config.yaml
rope_base: 10000.0
init_std_qkv: 0.0211
grad_clip: 2.0
z_loss: 0.0001
train_tokens: 1007000000
MLP neurons of a small language model. Each row is named by its layer, matrix (gate and up: input weights) and neuron, and shows model dimensions 464-559. Each number is 128 + 24 x the weight over its row's rms, rounded and kept within 0 to 255. A neuron's up and down rows have the sign that makes its largest values positive.
A block is one neuron, or neurons of one layer that tend to fire together. After each block is what it responds to, as a language model described it from the Wikipedia text at the highest values.

L2.gate456 [ 87 149  98  98 142 169 138 142 109 122 167 124 139 111 150 145 136 161 109 104 124 141  73 121 116 121 120 138 138 110 134 130  82 110 131 123  94 153 126 124 127 106 120 139 113 136 139 124 107 115 112 139  56 137 137 194 119 156 152  93 118 153 107 135 147 145 112 104 142 150 129 116 128 130 126 122 135 117 148  73 134  74 117 136 145 120 141 118 146 137  96 137 132  95  94 113]
L2.up456 [139 132 143 127  94 115 125 141 175 137 169 117 113 143 135 146 139 136 128 123 121 109 172 144 148 105 127 121 131 140 167 125 122 110 139 138 126 128  82 106 152 128 114 102 139 155 108 160 117 163 111 103 148 125 170 146 145 126 111 155 129 159 114 168 119 132 132 118 121 163 155 154 135 142 130 133 167 123 161 143 116 149 154 116 104 133 132 115 162 140 146 150 127 124  91 110]
L2.gate505 [109 173 167 180 113 150 164 168 142 123 142  98 145 110 126 198 127 119 119 111 128  69 116 106 149 133  86 111 143 124 135 117 127 105 106 133 129 165 126 137 135 120 143 101  87 113 103 107 110 108 128 118  90 168 137 151 139 125  94  81 125 123 158 153 128 174 126 119  94 109 130 104 138 138 125 112 130 140 110 147  93 107 189  81 131 157 113 163 119 114 100 140 128  95 115 138]
L2.up505 [131 163 141 160  54 191 148 190 161  94 134  98 128 131 150 132 101 106 115 127 149 133 121 162 146 152 125 148 120 141 164  71 146 152 100 111 120 105 107 114 134 132 137 109 137 111 114 104 138 156 132 104  88 169 164 132 140  99 100 122 130 113 117 154 151 161 115 146 123 158 175 120 148 110 178  93 136 151 102 152 128  99 148  91 107 164 108 165 104 122 127 105 138 133 105 171]
L2.gate1626 [132 100 111 115 108 148 139 108 117 132 177 151 127 167 121 109 107 121 130 117 123 106  99 146 136 157 144 166  94 106 129  85 132 140 166 140 148 129 106 127 128  83 117 115  87  98 117 121 129 103 144  90 119 102 131 171 105 160 102 134 105 106 142 132 156 149 140 143 108  99 114 119 103 111 123 118 150 120 167 110  65 149 123  67 110 127 151 102 130 113 130 153 161  85  60 110]
L2.up1626 [137 122 143 161 116 201 132 142 143 153 136 163 115 143 168 130 126 105 109  96  99 113  94 123  97 190  81 150 105 152  97  89 128 113 131 127 142 141 131 127 138 139 146 103 117 120 109 148 143 135 137 159  81 185 126 110 100  98  99  91  86 176 104 161 125 108 121 146 138 145 178 125 102 137 120 129 135 129 146 104 142  96  94 120 164 113  78 144 103 135 135 113 171  80 127 138]
L2.gate1777 [146 105 107 145 123 122 118  94  82 131  93 144 144 155 131 118  94  83 101 136 111 116 148 162 119 118 140 131  93  82 116 156 163  81 153 125 121 152 150 147 141  99 135 100 138 182  85 116 162 153  96 165 124 134 117 154 105 182 120 141 151 141 145 160 150 155 134 149 162 146 107 145 168 154 121 140 183 119 158 140 168 126 133  95 155 151 117 139 150 128 113 171 127 122  96 137]
L2.up1777 [147 135 109 105  76 168 138 115 151  78 105  95 144 117 117 142  88 114  95 145 131 116 138 127 142 139  74 173 144 110 120 148 156 107 125 139 115 112 162 135 113 117 164 104 141 134 113 149 167 130 118 131 132 108 142 141 118 106 119 142 136 105  93 142 115 143 151 150 165 150 127 151 144 115 183 150 104 132 156 148 134 116 134 153 116 157 137 154 147 135 139 139 102 128 133  82]
Responds to: Sources and publications nouns

L6.gate52 [139 131 112 169  98 101 181 133 110 111 155 148 152  96 124 143 138 109 140 142 110 109 133 148 145 155 138 105 111 158 112 122 144 106 134  94 113 134  65 121 126  79 113  79 155 119 117 142 130 109 138 178 118  81 163 142  93 147 164 109 163 163 109 121  76 137 156 114 126 151 139 101 131  77  97 160  95 105 183 109  99 134 146 128 133 176 154 144 145 111 118  94 104 131 102 129]
L6.up52 [136 105 132 117 110 140 125 115 135 107  94 119 133 131 132 102 116  69 132 161 121 111 117 129 150 127 134 145 135  80 124 157 185  98 145 103 135 123 112 157 136  99 136 145 111 140 110 118 138 140 153 111 126 120 135 171 163 149 107 135  94 159 102  98 117 156 112 143 104  93 130 126 128  94  83 132 109 115 140 184 113 114 143  52 124  89 167 133 139 167 107  91 144 121 104 146]
L6.gate104 [100 141 153 147 116 149 125  91 102 116 164 142 179  98 144 129 146 146 151 143 107 106 175 181 117 103 118 188 142 113 194 114 159 114 154 121 142 131 132 142 141 125 124 112 105 118 125  92 141 148 140 167 111 102 161 119 115 110 151 162 144 122 180 121  26 132 108 118 131 127 146 105 103 181  95 157 116 151 102 168 140 151 144 131 115 124 141 145 107 138 114 135 129 154 129 173]
L6.up104 [123 134 109 122 100 103 116  86 112 126 131 122 147 138 133 151 121 130 140 135 127 106 136 148 111  94  92 183 137 137 148 120 103 161 156 124 177 152 145 129 146 127 115 119 122 138 124  76 131 100 157 155 115 116 128 118 133 142 140 115 149 170 148 125 106 176 145 108 136 135 133 141 153 111 110 115 118 143 104 144 142 144 179 181 143 119 143 133 148 138 143 144 144 179 117 171]
L6.gate259 [ 99 174 149 124 139 140 171 194 136 152 113 150 168 141 104 104 121 144 160 129 131  87 135 114 108 155 169 143 152  98 114 127 154 117 133 123  85 126 128 156 131 109 153 106 144 139 139 144 121 175 104 140 169 135 139 177  94 146 146 157  97 130 147 139 110 112 102 160 156 117 108 111 137 132 134 146 123 129 168 139 100 123 163 125 114 167 132 191  91 117  98 123 108 151  88 105]
L6.up259 [ 98  73 134 156 119 130 159 107 120 112 160  85 110 191 134 105 160 139 145 165 168 125  96 157 151 112 129 147 122 131  99 134 148  83 174 122 133 186  91 115 146 124 140 148 154 131 108 135 106 151 153 122 135 115 145 115 147 111 138 142 136 117 121 139  85 149 107 128 123 125 108 158 167 159 161 130 120 135 172 139 125 130 126 144 138 145  98 131 114 140 151 150 134  84 139 126]
L6.gate498 [123 174 160 139  99 147 140 120 134 117 105 156 147 135  73 134 116 151 107 122 133 133 143 168 140 155 114 120 142 110 115 147 168 103 123 109 139 129 127 119 137 113 160 144 155 104 132 130  96 138  88 149 129 168 133  99 135 122 120 138 153 124 176  83  70 149 182 125  86 137 105 139 123 134 102 147 152 179 115 156  99 154 118 163 148 128 111 159  92 125 123 162 168  95 135 151]
L6.up498 [134 116 121 113 136 159 164 113 119 112 126 129 146 122 129 115 108 122 148 154  77 128 107 117 142  91 144 135 144 124 113 101 139  99 136 101 122  97 132 159 138 106 123 131  97 129 159 133 121 137 141  92 156 130 140 150 153 104  99 126 113 119 143 128 144 130 159 117 152 121 134  95 144 132  97 147 109 158 131 164 147 166 112 123 106 118  86 155 135 124 174 141 138 150  93 135]
L6.gate757 [138 171 145 106 115 100 184 114  88 146 155 129 142 112  88 119 131 137 146 166 125 141 141 180 150  83 132 152 139 118 111 149 126 125 144 107 117 136 157 114  89 155 122 129 148 106 107 137 156 114 147 121 134 113 168 114 117 162 110 110 137 123 109  99  45 145 112 137 150 131 165  82 132 118 136 156  94 154  65 147 151 155 157  84 130 136 141 143 119 120 125 149 133  95 115 174]
L6.up757 [148 154 144 147 137 129 117 170 169 115  98 165 130 139 144 128 157 120 132 117 149  95 114 114 138 145 173 138 140 149 106 128 132 135 109 150 109 137 116 165 105 147 106 130 136 132  75 119 146 118 132 128 156 124 113  94  95 148 129 164 136  99 136 122 139 134 119 140 130 111 113 124 156 111 119 102 116  92 132  99 142 145 145  96 102 134  73 164 116 115 139 131 141 133 144 117]
L6.gate1240 [130 139 170 114  91 135 145  82 145 138 164 185 153 120 137 132  65 150 180 141 173 122 163 154 115 133 158 154 160 145 153 132 180 109 168  80 127 103 148 132 112 111 168  63 106 120 101 117 147 172 148 141 134 150 155 102 128 118 134 123  89 128 144 147  97 134 110 144 135  84 144  98 139 129 148 125 108 122 108 120 110 123 137 129 116 112 161  86 105 115 133 148 140 126 136 126]
L6.up1240 [128 120 132 126 152 163  93 117 123 122  86 108 131  82 133 132 140 156 143 113 131 141 130  84 110  86 135 113 150 124  88 158 147 166 143 123 148 152 120 148 165  69 101 155 145 135 140 114  91 122  85 138 118 109 103 168 150 119 140 158 118 121 129 100  89 123 134 149 121 147 124 137 125  90 124 152 169 136 120 115 108 105 123 105 158 110 137 140 153 129 109  97 168  96 102 109]
L6.gate1541 [119  91 141 174 114 138 117 126 128 155 153 101 125 111 161 158 152 129 151 143 153  98 133 116 165 102 102 150 188 137 188 113 179 111 146 141  98 124 124 152 127 118 120 139  86 144 120 100 130 175  68 162 135 156 151 132 121 103 135 144 115 103 120 165  81 103 140 116 132 163 137 115 115 134 114 124  85 146 134 155 100  92 155 114 162 155 138 138  97  64 152 163 148 150 112 123]
L6.up1541 [165 126 108 135 117 139 154 160 144 113 137 128 132 159 132 143 124 178 117 108 176 130  98 102 126 131  92 162  97 156 113 147  91  92 153 108  89 116  88 125 147 114 157 134 123 129  73 155 154 117 157 129 137 163 124 142 101 130 104 142 122 131 121 112 120 147 165 131 127 141 126 147  89 118 159 131 104 120 113 149 117 142 148 110  85 153 138 111  86 121 118 166 141  98 168 150]
L6.gate1986 [147 126 156 154 145  87 159 105 126 183 126  92 167 156 125 152 140 130 127 118 107  95 141 116 123 104 154 111 116 117  99 162 169  99 139 128 133 133  92 116 105 114 116 110 124 138 108 142 120 154 123 110 144 156 140 152 150 147 120 115 100 143 166 114 109 162 146  89 131  69  96 105  98 139 157 113 154  94 122 110 179 126 147 117 113 120 125 181 126 166 124 209 160 164  77 146]
L6.up1986 [121 168 169 123 143 100 138 156 176 173 105 116 116 124 125 136 102 132 120 123 140 140 104 129 122 164 150 147 177 102 121 120 148 138 128 103 136 165 102 166 133 125 130  75 128 126  99 136 164 162 156 137 134 152 135  79 146 152 154 140 123 125 164 128 142 122 129 135  88 106 121 108 138 107 127 128  78 126 135 128  89  91 139 149 112 142 141 134 189 119 110 118 136 113 134 158]
Responds to: Multi-word name endings

L3.gate1407 [116 169 114 146 118  83 147 158 137 165 108 132 119 125  38 139 147 119 132 136 130 116 130 121 145 125 143 153 151  84 134 104 133 142 100 152 170  97  82 102  83 152 138 129 131 166 133 101 178  86 108 131 125 148 117 151 141 149 132 104 124 129 122 123 118 143 157 129 127 153 138 160 104 131 150  94 152 128 119 171  92 114 188 147 152 128 143 146 111 131  82 111 100 123  92 138]
L3.up1407 [171 135 149 139 170 142 119 137 126 102 170 129 134 122 123 140 131 126 120 131  86 106  94 138 175 139 105 124 113 115 137 134 187 115  77 123 101 115 152 131 183 129  96 105 103  82 134 128 129 168 150 144 120  99 126 122 135 129  98 119 180 133 111 136 108 154  99 164 189 148 154 162 103 195 145 122 128 122 154  98 135 121 175 113 130 135  96 141 149 114 112 175  90 142 167 135]
L3.gate1688 [103 148 138 150 162 116  99 101 139 148 118 108 143 124  99 155 104 170 124  72 137 150 115 186 124 128 111 113 119 102 134 123 127 100 129 151  80 109 149 106 125 135 138 115 133 127 107 116 111 157 175 149 164 142 141  96 136 117 164  93 134 168 113 115 148 124 117 128 129  98 110 112 138 146 109 131 115 105 124 151 117 111 160 126 151 109 136 143 159 159 153 121 117 116 121 110]
L3.up1688 [140 143 114  99 126 123 137 186 162 127 134 109 107 124 133 115 139 131 112  91  78 112 160 146 155 125  90 140 173 155 137 150 200 121 107 140 130 132 116 118 161 165  94 148 118 135  97 108 143 142 157 111 132 148 129 127 117 151 148 122 109 137 145 123 110 111  84 151 155 160 111 117 108 141 129 161 128 187  73 111 168 130 121 129 148  95 101 156 154 136 145 152 133  55 145 107]
Responds to: Round-number quantities

L3.gate188 [126 143 176 159 163 127 147 113  85 100 119 195 156  98  86 163 132 138 131 118 116 129 159 155 126 157 107 153 165 118 139 135 113 105 157 142 152 154  36 150 100 118 122 115 120 169 117 120 107 181 104  82 119 134 152 103 130 143 134  87 124 117 102 107 109 124 153 134 157 136 104 135 164 142 118 149 130 160 128 162 127 132 134 156 116 154 109 147 114  93 134 163 145 140 100 149]
L3.up188 [132 168 132 166 142  98 170 152 144 113 113 166 129 107 162 141  89 137 125 109 125 129 134 150 111 123  80 148 106 117 116  98 119  96 141 143  87 100 148  86 103 123 134 127 179 141 104 115  79 106 143 151 132 163 111 104  95 155 144 166 107 112 104 121 141 132 157 135 171 138 114 121 153  77 120 147 169 106 155 137 140 142 139 155 140 108 163 123 111 137 161 184 128 128 101 148]
L3.gate1094 [136 153 196 132 176 104 191 151 112  96 155 175 142  50 112 174 178 147 132  93  96  91 152 165 137 131 122 140 152 124 133 149 140 109 163 132 149 155  96 130 118 110 101 107 104 120 133 130 103 139 126 122 164 106 112  94  94 112 116 127  98 145 102 140  81 135 146 155 129 136 119  73 124 123 151 119 134 172 125 168 105 120 132 148 123 143 126 163 119  88 131 132 123 131 133 144]
L3.up1094 [ 91 140 138 156 133  91 167 167 154 125 114 200 161 159 131 115 125 172 159  72 118 126 136 155  99  98 106 173 107 135 138  88 102 124 146 121  92 131 139 136  93 142 110 113 146 123  92 115 107 156 100 122 135  96 116  76 112 122 141 140 123 129  79 129 109 163 106 124 159 127 127 149 137 132 109 130 155 118 140 119 125 126 133 110 153 153 178 151 145 149 113 124 118 106 152 137]
Responds to: Words inside proper names

L6.gate353 [ 76 127 166 154 139 116 124 109  75 110 102 149 123 118 147 137 144 137 104  90  65 119 122  97  91 155 161 153 115 109 109 124 135 134 124 135 117 137  79 166 139 130 112 140 154 123 177 160 136  85  90 135 142 133 156 180 107 125 117 156 148 115 129 181 115 170 128 122 144 179 108 130 115 151 117 128 154 162 148 115 116 106 100 120 126  98 101 111 128 143  98 106 161 151 113 135]
L6.up353 [133  87 122 145 119 132 126 110  98 115 142 148 122 143 137 179 129 147 110 145 146 115 161 158 142  82 140 140 137 112 147 162 119 135 107 171 139 108  92 105 138 146 160 147 106 177 124 125 119 126 145 118 118 143 169 158 176 114 102  96 143 124  96 189 142 105 125 112 145 110 130  99  85 129 152 131  93 151 117 113 131 143 135  93  99 152 140 115 140  83 111 162  87 146 144 123]
L6.gate662 [123 174 147 125 122 122 108 151 122  76 121 119 130 111 134 205 102 122  99 145 135  82  85 108 138 122 144 123 122 140 134 125 123  91  92 141 145  87 130 111 118  96 133 128 151 104 127 109 162 173 177 118 113 124 110 124 162 134 137 167 136 123 137 149 115 152  91 156 176 108 142 136 151 169 157 109 138 133 122 135 141 103 161 105 145 107 113 134 159  90 127 127 100 103 154  57]
L6.up662 [119 104 142 150 136 152 126  97 130 137  97 124 141 145 102 111 147 169 111 137 135  82 125 101 110 134 113 115 136 143 121  87 136 145 117 134  75 149 124 150 118  90  96 147 150 153 130 106 112  90 161 133 106 137 139 147 125 143 129 158 115 119 115 143  68 178 103 160 148 132 108 113 160 149 125 136 108  87  86 169  94 102 111 195 141  97  97 130 135 134  94 134 109  97 150 107]
L6.gate785 [104 145  97 133 143 158 128 122 122 164 101 130 122 120  96 178 132 165 151 123 124 106  82 147  97 132 118 123 131 114 169 155 129 150 129 108 157 156 147 118 137 115 141  92 128 148 148 133 122 144 129 147 153 144 136 122 148 176 125 142 155 159  86 158 130 149  94 107 133 152 102 118  86 113 116 114 135 143 135 117 159  96 150 123 135  84 133 148 175 105  98 133 119 138  82 124]
L6.up785 [126 116 159 125 151 154 107 103  90 160 161 152 168 164 144 123 122 158 129 148 148 143 107 208 127 125 123 114 130  94  70 113 141 163 112 104 134 131 142 133 140 135  98 109 142 140  87  92 102 140 139 147  76 192 147 127 136 117 128 147 155  93 133 153 111 128  91 120 126 102  92 140 110 138 131  88  99 118 130 149 121 104 133  95 100 114 149 137 136 131 151 142 124 107 166 134]
L6.gate886 [136 134 129 144 176 155  99 119 145  98  96 113 136 134 120 133  95 103 149 179 129 116 112 127 128 141  75 105 134 111 160 127 169 135 115 129 130 100 160 120 120 102  97 130 115 123 118 124 141 121 150 159  93  91 122 106 153 145 118 147 170 160 113 131  98 124  90 114 161 131 103 150  91 138  98 109 132 140 125 138 156 117 150 119 155  65  95 140 144 121  79 136 109 109 122  91]
L6.up886 [123 121 119 120 154 121 127 118 109 129  99 148 145 151  97 150 116 128 114 168 167  98 106 140 130 137 131 151 142 135 123 123 125 155 147 106 157 112  75 121 162 157 104 132 148 151 155 128 122 173 121 128 144 124 103 164 155 106  98 112 141 135 155 150 198  97 135 134 129 115 105 133  83 148 136 137 118 115 100 127 135 108 105 106 130 122  99 110 151 109 106 139 123  82 136 151]
L6.gate1094 [111 152 143 131 126 140  97 113 132 126 134 106  95 138 138 166 106 141 174 136  95  85 122 117 154 123 152 160 102 103 106 143 142 100 174 131 115 132 138 149 131 128 152 113 135 134 136  97  92 117 162 141 129 128 101 105 134 191 104 122 159 138 132 136  81 155 123 142 187  98 110 126  83 164 151 123 129 155 123 162 197  91 121 131 149  65 124 141 125 127  83 160 115  87 122 117]
L6.up1094 [171 117 149 116 143 140 124 109 110 143 126 130  94 177 146 149 144  96 134 108 121 119 131 176 120  98 127  83 148 113 131 144 137 130 123 111 147 119 109 142  97 161 143 111 143 139 137 159 124 121 126 132 122  81 121 140 117 103 171 114 170 177 113 139 143 136 114 108 129 133 116 164 159 132 110 131  98 115  96 114  88 134 157 138 127 112 161 132 128 148 137 154 136 140 160 157]
L6.gate1308 [103 125 148  64 159 119 145 136 118  89 117  84 103 142 129 110  80 158 158 123 142 122 163 110 154 158 106 110 117 128 151 124 107 109 134 115 131 106 132 113 126 171 145  83 164 146 129 101 146 137 158 153 110 130 108 136 147 140 126 116 161 125 140 134 118 150 135 160 147 103 127 136 100 138 158  91 154 116 145  87 144 128 137 177 151 127 141 112 160 135 116 137 131 103 108 133]
L6.up1308 [109 190 138 136 154 123 109 153 107 165 127 127 186 149  66 119 152 115 171 154 114 125 156 126 143 164 112 122 100  82 134 163 164 177 127 146 140 120 141 116 133 133 127 139 135 142 107  76 123 135 105 130  95 146 129 101 154 170 139 156 130  90 103 106 124 132  95 149 114 133 103 147 112 128 133 107 143  92 106 138 132 125 119 144 164 143 117 115 137 132 147 144 129 143 115 120]
L6.gate1671 [127 169 108 173 117 115 110  99 131 153 106 189 138 165 107 129 117 153 119 115 123  98 115 139 127  90 136 182  97 158 118 141 107 147 139 146 121 114 110 137 130 115 159  90 146 165 123 113  98 153 107 137 149  88 134 149 136 137 107 165 144 158 120 134 100 148  87 134 154 133 144 160 116 121 134 104  86 133 114 125 159 147 164 145 136 101 129 143 128 110 117 118  99 122 153 166]
L6.up1671 [ 99 112 152 139 127 123 120 135 152 127 127 140 103 108 148 147 162 119 128  82 157 118 141 132 133 181 103 113 105 167 144 103 137 126 139 130 104 180  89 161 128 147 114 115 147 149  69 108 108 176 146 156 160 107 147 141 114 163 141 150 110 131 148 104 102 142 138 160 130 135 134 165 137 105 172 136 131 133 150 157 136 116 101 153  99 137 130 122  89 114 115 153 130  84 140 105]
L6.gate1778 [ 77  94 121 106 158 113 161 151 144  86  93 101 172 147 147 131  86 101 151 130 130 107 137 122 108 131 103 123 158 160 157 113 161 158 120 137 142 141 124 112 156 114 117 127 138  93  91 113 148 169 128 169 110 157 141 108 116 155 152 134 160 121  81 134 112 134  97  92 138 140 136 149 109 118 164 170 118 105 159 163 128 116 129 179 134 142 118 153 141  89  97 136 125 112 138 110]
L6.up1778 [119 118 140 179 105 117 140  81 132 156 133 112 112 136 151  83 143 116 111 106  93 129 105 173 131 148 145 123 122  79 124 127 122 147 137 128 131 114 127  93 135 133  66  57  64 166 140 114 126 125 142  91 143 126 170 120 112 127 118  89 109 125 162 188 125 121 121  97 152 142 167 132 104 105 132 130 122 105  86  92 115 127 129 100 110 118 125 126 143 135 154 153 115 149 115 122]
Responds to: Small number tokens

L2.gate804 [121 126 116 147 108 121 110 117 116 102 137 153 109 144  96  76 160 104 146 128 139 146 127 159 109 101  78  95 132 114 100 103  58 132 119 115 107 109 102 101 135  98 159 116 123 127 117 114  87 104 105 117  69 138 165 135 122 104 124 120 134  88 129 103 133 140 141  99 203 137 124 160 103 138 131 182 117 137 141 133  72 149 110 120 140 122 105 108 129 160 172 145 129  94 137 153]
L2.up804 [151 157 122 152 127  96 102 112 126 145 146 149 129 117 166 164 103 150 124 140 146 131 110 115 120 149 120 159 153 120 151 131 149 147 163 141 143 163 102 161 102 148 114 150 148 142 125 141 113 146 119 173 135 117 119 128 136 173 161 122 153 128 161 164 159 137 126 132  69  90 102 103 120 170 136  86 122 100 136 116 136 110 155 119 136 107 146 138 124 140  99 104 134 134  98 166]
L2.gate1813 [161 153 137 108 176 106 107 129 152 134 120 124 160 156 101 121 127 166 153 116 168  96 101 130 102 166 127 140 113 148 130 133 162 107 149 131 106 130 103 142 114 124 109 113 122 137 106  99 146 155 104 149  96 117 109 112 108 150 113 117  94 140 162 167 142 188 102  70 145  96 145 157 133 146 124 111 141 135 123 138 110  58 186 145 128 134 146 139 152 135  81 123 141 180 161 143]
L2.up1813 [125 136 120 146  75 113 120 142 109 117 149 132 151 141 111 130 106 118 146 130 134 116  94 127 117 175  77 113 123 171 155 130 142  77 125 118 121 136 196 149 116 112 142 120 135 121 127 170 116  98 121 130  91 131 123 133 142 127 132 152  70 166  89 172  91 163 113  95 142 122 171 148 120 130 137 112 103 165 117 150 121 118 124 157 151  96 111 122 106 128 138 138  99 150  99 122]
L2.gate2046 [118 126 161 114  91  84 130  89 119 113 129 155 153 147  91 138 105 111  88 131 118 122 122 132 115 113 115 153 126 129 163 121 115 109  89 160 117 127 131 143  90 117 114 101 150 175  91 139 109 108 110 128 135 104 103 115 137 151 151 112 181  91 135 182 137 134 129 116 155  65 106 124 110 106 119 168 123 121 153 152 106 114 148 124 106  78 129 111 133 121 130 131 142 141 111 164]
L2.up2046 [ 90 122 133 149 113 156 112 111 111 144 151 130 147 132 140 110 117 113 157 133 112 100 140 140 138 178 105 124 130 163  88 129 101 172  76  79  99 121 128 114 128 157 121 130 115  83 107 130  88 127 190 138 135 138 116 121 136 158 137  97 115 100 216 103 126 112 118 161 157 136 113 115 111 116 139 113 103  73 135 139 138 119 106 106 129 123 116 123 109 124 157 112 123 106 125 153]
L2.gate2093 [133 150 115 135 122 124 127 153 152 122 104 113 149 132 140 109 134  94 127 124 124 126 108 160 113 128 158 128 141 130 165 114 113 135  84 164 139 147 139 142 122 140 128  98 138 145 103 113  83 137 147 139 162  83 141  92 134 136 111 142 121 131  83 165 174 155 116 145 170 117  71 140 160 119 127  72 144  99 147 166 112 134 124 140 112  62 147 146  83 143 153 115 110 174 162 113]
L2.up2093 [100 139  96 150 123  92  90 121 128 116 152 111 183 140  90 167 141 118  83 150 149 133 177 140 138 133 135 133 127 105  93 118 128 154 171 156 120 148 110 135 158 111 128 142 146 152 153 183 119 107 132 126 114  91  94  69  98 139 115 138 115 154 138  79 123 100 100 140 140 128 141 174 144 139 161 121 133 172 165 150 114 113 144 151 167 126  97 119 110 158 120 153 159 120 125 116]
Responds to: Small standalone numbers